From a checkpoint of a small transformer trained on Wikipedia: 647M tokens, 9871 steps.
MLP neurons of a small language model. Each row is named by its layer, matrix (up: input weights) and neuron, and shows model dimensions 32-127. Each number is 500 + 50 x the weight over its row's rms, rounded and kept within 0 to 999. Numbers have three digits each.
A block is one neuron, or neurons of one layer that tend to fire together. Before each block is what it responds to, as a language model described it from the Wikipedia text at the highest values.

Mid-word foreign name pieces. Word-piece fragments inside foreign proper names, mostly Slavic, Baltic or other non-English surnames in sports tables and cast lists, such as Petr-ak-ova, Ga-š-par, Evljus-kin.
L9.up874:475489368473511541522448515544502543483492517530546402471462496555445537441521502563460489519419424578519505547505535472559562420472525454544459526502450420472536551563494558497633560480573570438474503476513510418542481523535536441494546528593467514514505501564553435523523548497396459506
L9.up1470:534410527472582514483379476520481498564534388515564442498541543539479515465557507519471540450397481539505491597512429548499535457479533518578439478497610421453461478666478452417473570463588500480476438538543401433507504555501499484514518570563445511442485518555481493454482447558478472465

Mid-word subword fragments. Short subword pieces inside longer words or names, often a few letters after the start, e.g. unpr-ed-ictable, aerodyn-am-ic, Mac-L-averty.
L9.up173:551371468483572550475393544571403584488625473440578442546429473482433521463548501494462507449430417516508464481532407432361411491465492563516437537533455509524452593546514602498557461444454409513474495498485492518465437530475492523501387482562490501544503483589423565539538439440459501555
L9.up1489:563533533549555534477505530536459501445458555489582461450401486555506522453486554566466438491470423479555414497485437411476541471544478546572387586496598450482499556525443496508626522519482414510452528548541475487490473534497607538547583554496545508421481454542412441577574506520488426572

Numbers and table cells. Mid-number digits such as birth years (19-5-9) or ISBN and census counts, plus empty cells and header words in wiki tables (Result, Feb).
L6.up799:455494526423475483453507464513475474510422428507480491473465482463525585480530518530503467500465406533526469531489504511404495387448540435437604558541501448545569568561535480578526600485536551577481576537519502441592517442610456561494498546549559467511469500476539501515568512520442612512
L6.up894:535394465495500538523463555572403432562566456383595486471487557503435421554443442527496457409458559463505485444524495469476506485449503532474527465418536445462462450525540434531485490421487542558531394502506422539441466494489394515584427536476623433470383545457403397527477570417568519500
L6.up921:574418487466459554473470508482513472550477496520571468581492547492392482447513519442515524539417463553567464471465459578542537490492452467505473553423445542450548482551552545545549573578544483555514464486515513456594485461601478533454426533586484452532461450502452570444458526462595510496
L6.up1460:543499455522448474427425546468468550500486446561512555469457491507539458454642476472570511513433445570528548474570466460526429471511584514474396550529414532543506546503517536531477529437470486468478567429537468552502483416508429428421449424435537528447400535441458473523573474522533523438

Word-internal continuation pieces. Second subword piece of a word split after a one- or two-letter start, mostly in names, e.g. E-y-ed, A-w-akening, as-yn-chronously; also dots in e.g., a.k.a.
L6.up172:588471457421536543464531533579518467447546605507497497498460509612430475468470523532496458449498536461509496531470484523482510462486513417483539552423446524512639542453562481459529503495425518477480533491493487533559423575543526527547497427559562507521514539561533503493446475503467558557
L6.up720:454519520507467581505489519489527449466467505481676424588498445569433475451490603454431365505536505446474373488487518522522451468493547625544476482537506482510459538501540477503498528564445496545399490540479447557412525526489438521545518571544478528505464520570501460522558360472536480517
L6.up948:460549397550524451486514544443466510457399489474613518484429503471512552476575521548509476446497523412517529506641533485508455396455481502426500454476505565444433489443523482506575510543543485551436443485556551562549483471516457506441465534591525495470455490489469539517512462494488500514
L6.up1062:526496535564505543487434473460505542488471463508619418444458455518422467380443478514512544551450518523617370512548564583530492462489533495503458550452450413494510518532526486477554525518446492517428523485463386470508509439526439484554514455512594499494452455538555424548522476513520571554

Decimal points in table numbers. Decimal points and digits inside numbers in tables, mainly election result percentages like 1.11% and 0.28; also some list line breaks.
L9.up105:598533359355447612515405496486505526481560578517529481483469498456508523530513547524577482442530564498487499565520493439634525517525506484500450508516491510446509533546478490586512589598484418415533587479481455500600421488495521453544485481533437545528398440489516442558512516529472552582
L9.up1418:502612463607540542456435420518384444539497565485503513487495500522477476507548455438552543473521539599598479566586572480428457491525490622445498511613501494482469479509460456536568485477544540466486489454544526519538528506569421424468442528561452497382442547530399423508493578573529618477

Mid-name foreign pieces. Word pieces inside foreign personal names, especially the hyphen in Arabic al- names and the following syllable (al-Sharqiya, Al-Shaflut), plus Arabic or Chinese script characters.
L9.up949:423543525503456423521509493539479532402518494487528469499436555539580514551566486547430425524578421451544523556456509418530431467465473518562537501487460523578544555523496522604445462479587485481561474506500420563573426408516502418463477503578466547563491552597501498494531485566470489493
L9.up1303:563575503506571422458438513496491554510433491566497469517486561516496492603521484554490513393441461550536563429461555525486468508495487503548406557459505414538487575490573469471548555478540414530386490532605472605595518479574500549514521470472465545534387605471452495486514454525479397457

List separator punctuation. Commas, semicolons and "and" right after an item in a list of names, e.g. "Chrysler, General Motors", "Moby, Beck, Badly Drawn Boy".
L4.up107:515515542465532460474507554485417533502571510461536515501497455523561605518435567464469513493505549553454472539437474509412449422478625476518514569460535583471453574405558488483469496458538405544513458585467552500501426557436478437533499464485607554479535499478392482528641465608449519538
L4.up632:588523473427485538462479517482401524561548477446467512542478403524554480481524618522556563482441522513420487527530576442425504532457596549471452533554531505510432575532450512519491507419606450523484403432470572579519484513483473469538536515506574449470525492558477501432516457553500474486
L4.up805:434461548469510445443480555466533518485512461452514532508466526526523484540596564452509527513556523465586443525490459512492517498428487565522574481430449576428554471541581443537558461467403486510501425503465540508638493627476411509547516466537534513495563535541485513487447466502394509579
L4.up989:528494498489469487511488448438392513451534586461468517527514606500566508541494614483506468558535552551563509582458435559471465514480471425438535439457512531525527540445534445494501449467505355496519389444541546537523479552583487468502456468549460433498456493566407434520582453475443522504
L4.up1224:451433548458510482511423550482445470555528541435468517510437463501530514412574472452491559552449511544569511491518499506449515464462598563499575438609492480486516421555476455472484415493526462531484473454426580472592530345547411500541566561511547497471520570458400529562570473439466492568
L4.up1392:442540488494409462492494438469400477608566508507489482531496441536495497502513526472461529522419452480498448561393542493542468564530594495506563524493503558451447422474505442519510453477540471568473385515416552531551457453517429413519449590510611512477432566525458509548517563501556456535
L4.up1409:527572506476496486548437577541484532622454520468473542537515537505584503460516627545509418427531506458462451521464600564507451445534586582486482492468585571461425525531435441483490463544492539573427487434539499511505463580669527496561517531472547474487443507558500538488606534476486510482
L4.up1488:510420527503425514536477505456397506452453472542589531523559478406501492447499503439486478507483451494539583487441611477469468486528635542511557541498546504507431430454404467511519517438621483511458431434471537488524474506488455485519426532507428440491503518490390461517580468500433625548

Mid-word fragments in names. Short subword pieces, often single consonants like s, k, z, b, sitting inside proper names or rare words, as in Bur-k-ina, Gott-l-ieb, Gir-s-u, Ju-k-ebox.
L4.up157:491535458556507469473470518467423428473520480516510631439493570409414542496500547453481520467543456426548501542544527482509421439567535535533455492570438524420439397605522501510461497484519478599495444499573505560457500526497478528493421435531446506444494464521511490517521426538443497526
L4.up228:445476500515533543526481474470521499553456481520485522579493489532512497550498491541469562505514573530484442550472554474548489454536491505525544547538574595480490541515460518520558481557587506514490456503515534508428537549525359396578560521496505456530452424557519493513428444469457550461
L4.up247:438560409503562474458458493404447502542630504512551433474536495443418530527522514423556487512571521440486545484526483474428480447542394508558501564639531569531510438557456446455570504527495510422473485509473516479522441501589413463584538450677483495521525547463524528500541549562495460577
L4.up564:425460522560541497548444554523557431537507553474518542502423511533556440513467426483502528541434507515474502474477478512373518506539663547569507614525537459507445540412427383498566496477505533491467477459384526555508548492574429479528447537517475521523482472468519450513513517462544551597
L4.up637:449413461499580515477500460585383408423462498505512530523437504462499551475485530598427430468573434480594432547507499520428395485492502595601520446458463571545453559587467556540515444593552512471481470481570541500515466472564525441482516520463494560492486402493373407494483529567505452519
L4.up774:492485524572530451473430543525461385537509407546486532485478486529456501533523486485542651494505536385389537496524514446496461410519516432579495567523493515464393579593484521491522511448466462534497481568511572603582504481581415546538360456539549499446605440443455448557545477632506474500
L4.up1079:567460501395535560484444479510457473538488485416408509499509483468415549481401443525475504436547415515467575549578476487394477508533500489568500505546539477528391465456509485507585415431559480503489438386390533601531478495572559421508521553485455416534482415467472435453482495485427518513
L4.up1186:406510483531539544401479501528477566491447554589507418550580569497512526580574481427519492527534540417545497479401560471400466466511539559514489486574440574537547495502471465460607475552460499533558460513510481572545566472449558454559425457521439510451551553556458517497515475531510516526

Adjective-coordinating conjunctions. Mostly and, or, or a comma joining two stacked adjectives before a noun, as in strong and distinct, different, wintry, two or more; more weakly, word pieces and year digits.
L4.up229:567465518438540505435504462477539518539534415491508492534499446489568474488523484515533498476469480471552440558483579491488464459490585488437446544647452465457508463617494479533503459517529557418433444572488589533585409534451560534549582450498550473535496499506553546572457427499515500522
L4.up376:519495595486478519497468545411497577437516464523567549555448389422436454466510512453514494480520511589489551548494544493454422497519574449460448534625505457449518545535485416395486548496432490495449481503537490560518459436461519520591473504507435574492446527553486411513535469507523516565
L4.up506:510489564410458480430494435462432582418673463453467521439408491428560549494586485466531521590431526391499477461518567408514376488495575472469522552604550463555521508519505402531550479500493520551425490449496475535520493551515536511590523462579537418436514547617514472571581428473550461532
L4.up623:529461506397474510480411451476440501558604498431471529462433533487541545423521551527534544567504514487400460427542502482479470524456583489561454591601552413516431520573500414562487563454574502515451481421525445496529416511569556514488510494595424487466500447522528465555602450486530484553
L4.up636:565474540501527455454512519526441569533508453531489469426400399429530494569488548366494510480479479497514492477573537451423516438610657492453451498601580481494475578509472467576479502403532509427514411509421508514501478511483566505586495504529437459490475487553568443514516387416526487527
L4.up903:518509489495529529495479481471505378484514519426523449448486478481478506503531484474462460447422435501455485531467470524476472524458573526479501518513521403441516537525460476626616534483530550493465448418445510470477471513492492432512461500489404491457395423437442557525490435588556618477
L4.up929:471493501483486555486463532504455465574554564535548505485499460460552492508608466553413507448498531448505485552574504556481548498468548590584509550486479442451559502601473432550460523427599470408403530450452461487532472480593512471500495534540571450462530421633505515480565468518576452458
L4.up1065:466466478440599481501466474490411563478495420427479546473482450392575426488547474432444520518412534561494399483556517493419448547550495548485443500569572443527457513576451472524486447530495490541468400565490494513533497515522452474519503449456447545502558496557560471433466427508543425559

Coordinating connectors between modifiers. Connectors like and, commas, or, slashes and hyphens placed after a first modifier or item before a second coordinated one, as in primary and secondary, slow, sad.
L6.up140:498487561483470573477465432439460388494567481403490482494506526502566490473593539453440489401484451397439488462455537519470471496490583480441399554638569445476538555614501479433420532504476465486481408441483544575553512499486585520574527503530494451502475556437534532509465412467527435488
L6.up525:520513505450533547447515513466395444391489472459541456522489513496615497510530517463523501445540448527511538440530541457420463488503503483491432531461475436505468557519522492558534388473469531508453471506549431506564424544491568497548562477484507582467432406549515535474568515550502435592
L6.up667:577475547558572588494499490443441534462519536433473507406497539461534470448366538503513602551436523557549377458526521518490441490475538518484473537416519545493476592499485414439637466445420465546474413473490496555511487515501601499655438475507430466416430501649500565555505513497463425535
L6.up1178:576455519526482615452519524458488593447427479449495524500506530493596448505593515473547552516505468490430472435539544522464487533475577410499545453567439464470525454539490432555535518545528518507475522421488462560477536540515560579513484502551455517415470493468485560512580495465450519535

Post-noun phrase modifiers. Word right after a noun phrase that opens a modifier of it, mostly relative that/which/who and of, such as tools that, government of, films such.
L4.up195:516391469484562509449442467449495449469429506423563471476562460504449489531467467448482537508536488506540446517502508470511527468483474561469467548471464583551515460459496507407531475530515463535518450396373513578471532510480538538504559497413389534547490483564499493598559485438518476561
L4.up280:525452536456432513444445537480529527452531453425496556507477448494576466413458459441454510536470398529437566537491507460490472477504531531532588581508458455391435497453515430483491478514546473492499459517460481522530508553508408478526424458493526497469537511547468495563540557549353573554
L4.up533:502479428405476553474402449449554460440489453487585566459470331571536442536552445524476507582506507504499554454483448535469502495459519441471520494488532486489426510467498523475529523517491480540472527401536513527554504486448469457457485474568502487558506537493486540540405477541488452572
L4.up554:520506438451462476477408524499477496501514478486558499512534422541500548477546568542429563532458483447566543462521481542545452477504442547606533573445516528487352518495548480417472587404414479526424460521455459530476478531444463488499568415506549485479561509496464527508477447501583521537
L4.up638:514592495378481497479480606486512465459471487409507456505425458522527528525501606509499516469489591541471466586483489533505517530383470485542465519489499483479388551471501447557506477471490512471440426347572526578541488548514477467490350398461549486497395540505402448475548605531516522455
L4.up806:533535452412522530419460526491467538467426472604605425503463524627520565480470518499414479488487587554534523505445528469562504412460529508512495595500506466517373531374553499513503566483536478485498509469511521495471460507447409475515432451541425650499416536417468617483469566539479428508
L4.up1146:604473514460416470486393486440538473513499481513506434458569436492577498408503577510428470516387468412564500484503544529530506495468502452446490507502509426517512497479564470492487471519558480562486479409473538508566495456504485474473442474571480480432480516564444501558528559573410515530
L4.up1424:474574465460483443449435487428465485472517531507462544505448492477536604582453518527478472420512480505343518480416469441508481520421601478537406538468506539405409411438493534465531589469548530487452462492531550538537464523529542486500438496500479497529484548512320449563475526497420530437

Mid-word fragments. Short word-piece tokens in the middle of a multi-piece word, often rare words or foreign names, e.g. equil-ib-rium, Ven-eg-as, com-mer-ce.
L6.up66:529455431500487562444521570580491453510503479492520495543366527487452509477489517571524516453457504469567459521563417478581431488575561528545388577498465413446523429475479557458504455499464451412499554373508430537512500544526492446419496453488503558561487517574410451493505473523544459469
L6.up428:555466573436465488502378532482479471434462491518597522426527460492438526534496579512500395450482603484428482464503470520532452451504517479576510427509441472385489473485571524497479566413546481517458508483446402571482441515425474512494391505506497430580471497545492476546490529541453529505
L6.up668:492436374492467510493490568487490462540516517474621453506493457457476536450500456543456427377523409596444456547482517487495533479487505568598422569474547529430531442506501563413557520501535528469476569551509451459631467486518518475604538563444440413492526503600488520539508421530483507455
L6.up868:543450458485415559469468587559445396523445518562430541525491481541554462560465543577449576371509524519420560488527474486501585504462496547509565590511403491414497442534489467487587566382488603405514550485551510534474488538469496404584430534463545497542461521527472521518525470488450537519

Split-word continuation pieces. Word pieces continuing words whose first piece looks like a short function word, e.g. a|est|hetic, he|ar, or|ph|aned; also particles after verbs (came under, gone on).
L4.up23:447492524503486569462476495519527515500521622466464535531488444536407438444460427402493437488540526460533496565524475522396517401426544582540493570497453551475573500480562550442561501440603460539484572530497409554461472514551440541472510550525439459535599525556509403523498502522517500598
L4.up62:466388542477536589542513485434512487432528377465495549478483469432516566482583440503387522596498520423542405468516500501519529500439483402516508520528557569588560487528475387506530463578434509516529488475545481517476473502560481514575477508565533534476457523561484487583534472513535457479
L4.up822:591496548532583586465510516496492453550449557445485460434465469524475484477447484453523540475541541457529517398575455478505471425545509598418509525444532510510515496463474468544469587395504469487445455464534559485474423542476377426602565472515538500511514579505484398562484467457526487503
L4.up889:540371472496504435488412483414489537502431486537518497494548429474463518454509491383435366457474577457491496435540472518531455371526453534526469516489456463524474500545562488535539457386446550518449543524501443503552534477505528567583552466543487538443531517660451503481546504499507507545
L4.up1027:411580395536502488447437450447548546557579468542513515509445483562467597460536463597567446531474517516496439504591465558564420415542586573458435524621472495432525440552474515631455511524494518583485462459471408490550532481489557585482572514460555496511483541556522437479543439532569415483
L4.up1190:555510480431512492467476413425440520497588530449534469515469475547519487427509481406551535476465512377428520554507472638667479520530497480492510409545492482479530551537548468549493496556475531531475504529538502534517462502631442466441583496503502428414523481561517468482496501426502390618
L4.up1196:558414467492533556506461437453537493505592538511539437490482370463441539479527446506480521563564559452451469477527518522547421451494600516435530544550542516435503504535465450571557463549519439527442531535538439448665473496544468506499492577594467526464579536625517538472536500475564523606
L4.up1415:448492450570468540520452419584520462552542410495459496492428495557500575514408530485464386571493582545466358447437515518478549360520529408477450488573502481490466513517570571545552486463633494550515551586481426576492514526574461470514529555478529550512499525569545372506508454503521541507

Numbers inside table cells. Fires on the thousands-separator comma and other digits or separators inside numbers in wiki table cells, e.g. vote turnout 3,189, attendance 42,153, time 45:38.
L4.up282:528494490498530508437419464514418428455499487533526461452488413523485573448526522475517564480548483549507456609560546558545449376524662530544487564567453483527507463514543416542494478449546477447414560573559377513570417527550472533484534449487546506432506597482464480568612465525538474621
L4.up481:563500459413498529394416579549415458498553437556574492496599487585533413448556458499471464496531458575491438466465469485506421481521449483498590422517391511479471493459558371533550467423549520614504445511532496538450476579432458583510478518543511462563561445420402496590519449519593551470
L4.up657:537473532437474614438417449441490540487595491434628432510448398591554584454477493413432540481489531593482446515445503599499474486391482514446472455496505525538551496500433484567452547501473513500526509424547499519482526497493465493453477504584559524509539510501389528454441484487541432637
L4.up866:570524402488451566420428438475476488449557526511578451481538504541579524516556469467501509572555543601525579455380512423538452431467462591537501476511462511449546552569570424623596646503566571515457538485469524564527517431452463542481435519532538499456475443427378427493413529567462512559
L4.up1072:583491472468458539458454491444460478437523531579637539484471562497526514495574442443532503500554500440504467423488495462529509484451641462400442498501503421502506544547410466508493471561480444508402497493526524592573503517536379495502530497489497546494465498520439531457628554459430520601
L4.up1096:477447477453488569451432478485404476526468415482500491539564534520537424516533544428503468482429520565644535551499607464432531496507523459623558600543366526407487455558483476489564471531549582521477502445566448510456568472430407507466474538445555520565424532477516500511506415500431554485
L4.up1378:540532416531418501424549623526522506454554480518470516497519540535456515498621501468473535536541565590548537606451406509542494430572474502523473452503451517452529581524575550533513509529498523476510480409468472496558523487398510482504541488602480518490439558451514476523501504483473574640
L4.up1526:510535455551496486332541530480487532463532533557484350458455517522545519488514483434453564570526466529592464561479573543467547494522478590482464441563282448487562436529463528483519525523506528537476415516437470442517475508399485532480461505598591450398516427464463537410482525441472494606

Second piece after initial letter. Word-internal continuation pieces right after a one- or two-letter opening fragment, often M or m: Ph-D, m-ole-cular, m-ile, N-BA, LL.M-.
L6.up261:396413560498533485498467501395500457449578496474571539547403506418532528486505541494556443589526555443575482520507490539497398498514523475505488498516472544430513525480466554414485481570502434427452363519467481566540414479528521537422524541471464457526462495444512486433486550515555532540
L6.up734:448503549485363414480475485529445488508526376364464492391435496493538433523493508534538463543473522513502486448593504539514485401521506465453570404455533470466460524419565432509585491480571523452491498466442504466517496567540503574454532570537469428530537471538444433449492497532520496518
L6.up1293:445438508432529458410424452510467587490578503504546518469530480530468555495473447465411426539447567450562453510502595525538438481459454397441505445435493537455540491467599486524486500522466540500490520458477523473496384409480496519500514523474485529521436470516497560457516423496523437536
L6.up1387:531503484483434604474485602487447474483536498509526496411573526493550458553507470484467399551539488575584475459469433551513428480590543576457547460642473466487464454522494453587596568519524448488496479486511538486526442472473542562505426614447552375546533443472492504471450616697508523543

Arabic al- hyphen. Mainly the hyphen after al in Arabic names (al-Din, al-Sharaa); also mid-word name fragments (Eberly, Moyne) and line breaks after section headings.
L4.up35:492463470488592439516392527521413519460544510537570467462606427441518491498522485589472423454510471461539587485541517487458483567534502480533490499441490539505479532587587499501520478459459507536431441455462483535562442495487547485534412506582594437563562459550474569431509525513468535485
L4.up135:531441416512473559483477469508469524560567523579549411506521447598621497483489469439468394465588526451533545412410515460551402491517547511448474492646521471528448527509494476404487489468493518439486448501419565516530464459574563494555392552570499546459553479515465556469563518502536534460
L4.up231:558555511476569433468460521455524593520604580472561556554469498502576567597494530357503463532600538488473413475498540390488428498533604454463512520598462482459512426522415466520502542495442506485490439497405531511510468498566547621577465519565481486504522459534531494575605517488497404553
L4.up269:433532492533497465424485546488446534475637481518471461555476511452514515429514471505550475497620602537456471607444414503513489453472481457552371482561386448493495431521486497426483560483473525551382452490480422498447512547537443470563436515512542541602592501435494493456461510493505429566
L4.up377:524432495551455514496450514398424550570532604531526496572454460453518451468501501493400587505495548497450478498526523479532436489522580529547457492543491447508518414491532549564573476480475467485486458536497401503480435529471513506550490436519589447506573512459528530521529479546569459576
L4.up922:593499534450597557517472499505543496444457531374593463531422467607413508586578494491560418513504553478544551416586553489519408426461548437516598447614456473477517523463579478489566584507504385459482519496412516553452505466495487481549445538550494525512480574438495486553455434500487536526
L4.up1113:558544560528447572424510516458428595481555462498603444382323393515564508460624492446518531534508569473516422434480539489494418510551553547469569498608497484515483534529497469490566456391472502437475434506580491507519450452525498513628449554482549517542447454477437557569545494515571540504
L4.up1472:504406538494488472481516516408486519423571353475471448453412449573515499513490608401520517574569500513477468467553522530507388418535523533571583553453570484444512583521485442447426508571510481511461417596493517417468496532485443490515559545639428515512521601494474459530527483479558546559

Word-start fragment after break. Short opening word pieces (one or two letters) of a word split after a hyphen, open parenthesis, quote or prefix, e.g. scene-st(ealer), (f)ire, dis-ch(arge).
L4.up12:520441413505458590446467540471518484486454447498452454552489461467500502460494533518448534427488352501384521512483566570441471473498524445649569564587523511483427454471503460429570393480517501511490537529450418597504490488461519562510438466578549502428587424520526543509583576552538488521
L4.up119:426473529452486536407470484545561522441449516551436480575482456519599572513463466488427530477546540556585586489511518477449469504438416443524363497559560452478498460536502580553517533448457435480432578490490553523535402502518448456538500514517394532460529522493446443518550513560390587489
L4.up175:471487523405541497515453531450398527480416495456552512548426464512548515527449488427484497466527498442463473465481579495536506448392510520512462545530476445458463490409421530581555449482493385495434491521492507499554470467513477453489550574585485436475447412575468487520534475513538508462
L4.up596:471566496420460605470508545446459443468464481451540533565491465511542477582474499536448586476490518609513541590475450515565488532431573543472519494516464378426491591501505549497509485462509555473450386382450458558502449481501507471543418452553506525494509519548404392426551489520498513498
L4.up1109:514494512499443581429450540496502560395423533467456480467415471526532533416452573460392452435461484572446579586507522427544461495503531510470481595560512385526501473466505505529595529599567460502460541496393506512509475537441452477476515513549538449430536492443459530517532502564409486511
L4.up1120:479446529491456543487428519584573405452409503506430500452453519569483385464468533444368514462458453527517534558452472523507435514542476506513304542466529532389566498485468526532543586475501570439513547488500571557595542526549519437499431529512478418580449541493506424472425474523510531466
L4.up1175:593487430485504538392496555479470412537418374517480563498519531436495544496459564545436456461605410619494572483491531513537478523500535510484437583553572496437533514455548539499488457423505461509432432453531571610644454582458580513461395538547479505504543509468412455513503524525486499510
L4.up1515:481441561398550491409473474530522501506500353586550554456522551456504421559485581576389569436498517581494584515485538498516490481544432577460458502473446531438503421496560588539590532482467464554531540449558506523567524573565449591428482459532370448478524483494512490462439533518410520519

Inside multi-token names. Word pieces in the middle of proper names (Sothe-by's, Dmitri-y, Tecum-se-h), plus "of", hyphens and apostrophes inside set phrases like one of, Wi-Fi, Women's.
L4.up172:399447408505513524512452523568492429511438445419564502552476511517478469537468527459404428496515416535503466479436478419475453461512591546528587518492488520537377492435537537472452447545489556445465441557529561513513492517461479477513534545525501515469529432476539569505462563502444533466
L4.up199:414413452506537489508446656463439470528476522490550484414532551555495500394494510548381383406531411481542529513492485456479486507525456508574583554488460482516377408587578511408586460395588425460460420515461517503465537518506531490489572539517566506470566524570492507522529500502418518491
L4.up249:455448437503536541419520498550549433462483511557587512486484478517512554509462420514494455465517470532530586546457580496499526513439476534611475503476604536442505508580501598505555455477640553520481517479438568570499510482543403403577518535579536437571513482484494451434474459476382448515
L4.up424:426503483551544523476471522549450455485481486506517356483567450535499556509518450509418428516484491555652595496554564492551477435469559483487484479467453516519492487532561525519506481591581511615435520547598546444532418478544409454484501467511497536474489409446471480514481523511355499507
L4.up514:457426421489673512477439486503529499428479483509507427550530488471508547471492529536469433537464413501552539561522577533474438442427402541605469497470530534483515517513576593555563447473543511491453509461517497561534421604533506495488401546534488526521532449532496508441412452448456521488
L4.up693:553458425469578515468445487501506447546593503515512478473471494483543565552401527488515497517484449472473515487487480483426524484420471491506576486444476480472486387608456478428492452466470540418499449555501526561540480476460525486599497555532463524498466603543460414455455455486438607558
L4.up1386:587450542465503568504542513508469561452484503495593424461571327543463432476538596523481452561501483535571556480519483465505490526527554502655571500473556433548529570490476503428594533443580466546405541509481527519539440477567459519543455494590487460457467483499511549519488565435462593541
L4.up1534:451527527446519522486449520503515554513492450523608533514518502425523422503595587445364400479540447443477590438499498483473457499481546539468566494481558510502488505473451533476454532570475543478487523578498597462584470525467526538553447508568521429513548491516519489471499510528454526486

Junctions after noun phrases. Commas, "and" or "to" right after a noun in lists or "used X to" clauses, plus second pieces of compound words (chuck st-eak, strip-s-earch, watch-d-og).
L6.up526:556505576521521565470496542489458565578496455488498525476554460468516563549479528527520551469451523498507515495563518448489475492472533399533599487535419437467457550508518430474525488502474387485516422427559517532583565418453466543546496474482510479481490577594457491508476451509558423517
L6.up1116:504548413566491538497516538591479482494503483446518374535630448476493484514539592435459475591494490412537523512535476502573482546508467533449517522488526431431423499509558501490522440552442436579545515406524553505479533561484545454568481567511461489502567531512462529558550562589537525565
L6.up1177:566504536360509575426501574528476522441491385484449483533498501461558607532490579508427511503501595505415511468485544485412521546478538550537508565586429530412459485560489535492512508501468500499481574405532580574590475587466371458456467535429482486529447474506470436511473549517497470463
L6.up1524:457578496463568539495507507546518532506503497436430533579585413493555511504519610522458408527546532544504541444566506477389521500424436551459523609493548531377463481480516392539568442454546524559496513414490526503498527530584413453539382496524510487483570446468564417508533462533444540434

Relative pronoun after noun. Mainly "which" (sometimes "that", "where") starting a relative clause right after a comma and a named noun, as in "the Dragon 2000, which featured".
L6.up257:468500477491512458417548508539467548482510543461587522473432558524448476575502634382477495542546531534540458473471475486510424471469526538517457562543446514387442537469541406507567459543488509507544459509516578524590474471492487556535549483496443542570532579519377477451465428506497417521
L6.up267:481454541454592409512537475425485515435400472492515576576500469433406560525477598500465514492661462470476499435434490477487506469544527502616504592473526488529536431494493547528522591526512544483400442535454567594517417519436533454504606429563559545515442553504454576556538507532401447557
L6.up411:499463484371481516485493546495441529546539498456510450535491446572503538446486488475444493354516577549501469521461507479422557406539547434475448498532490425535494466473557427429451541548578409490515435472522469471499496488506550527566501511491430557515462549441539465454489519576584424484
L6.up1037:442484515401425426527364488516439570465547439505394512477517518513573565462579488475535500476552611500438571517581525418515468475502467454470406443485598529495478486482500383471495588442493525472539491512552409533514557522455504520598410550562508533603441516507471486547562545465431478491

Indefinite article "a". The article "a" (or "A") opening a noun phrase mid-sentence, e.g. "as a sequence", "served as a crucial"; it also fires on word-initial "a"/"un"/"non" pieces (aware, unusual, non-) and occasionally "or".
L9.up60:590588561447470514490506565506456503515434429505505608487524424447466482457507564560441466518500386461428471444547564442510479468543517539455528612478557504428411507530585500529515504398511470506499438464514380475536507519523531536560555489461454446464540523502489486473503438548467505473
L9.up1091:655443552408485525433526499402489563500440454453430514477375569463548522421482479528468507496463453484472484473537564464549423564474500520506477562537561539404486525498531500494541526482579500514470611464492401536440449566536505483495513594494591551498534667517505496473563467433502520465

Mid-word r-syllable fragments. Word-internal pieces, often r-syllables like for, or, er, re, as in for·age, en·for·ce, sc·or·eless; also table pipes and heading words.
L9.up54:532480556428509551485536510412522523551446448496571513456483461521521523614480508476495497515452554445496399538511492504557452545579466519479439508527424561402507473512545504552565485569498387547474539477472489538484492535476468541466566418530476481464493599414445504441415533513507442552
L9.up542:489482443518451446546421483579437470460488509608498564453420481568445453458553553434481552512450585462457561485508520446425515433542398448521592496487514447391521478547569551556586484430432394496382491504468444486472433517486505453496448481515522422490545561560498529477520427544485567561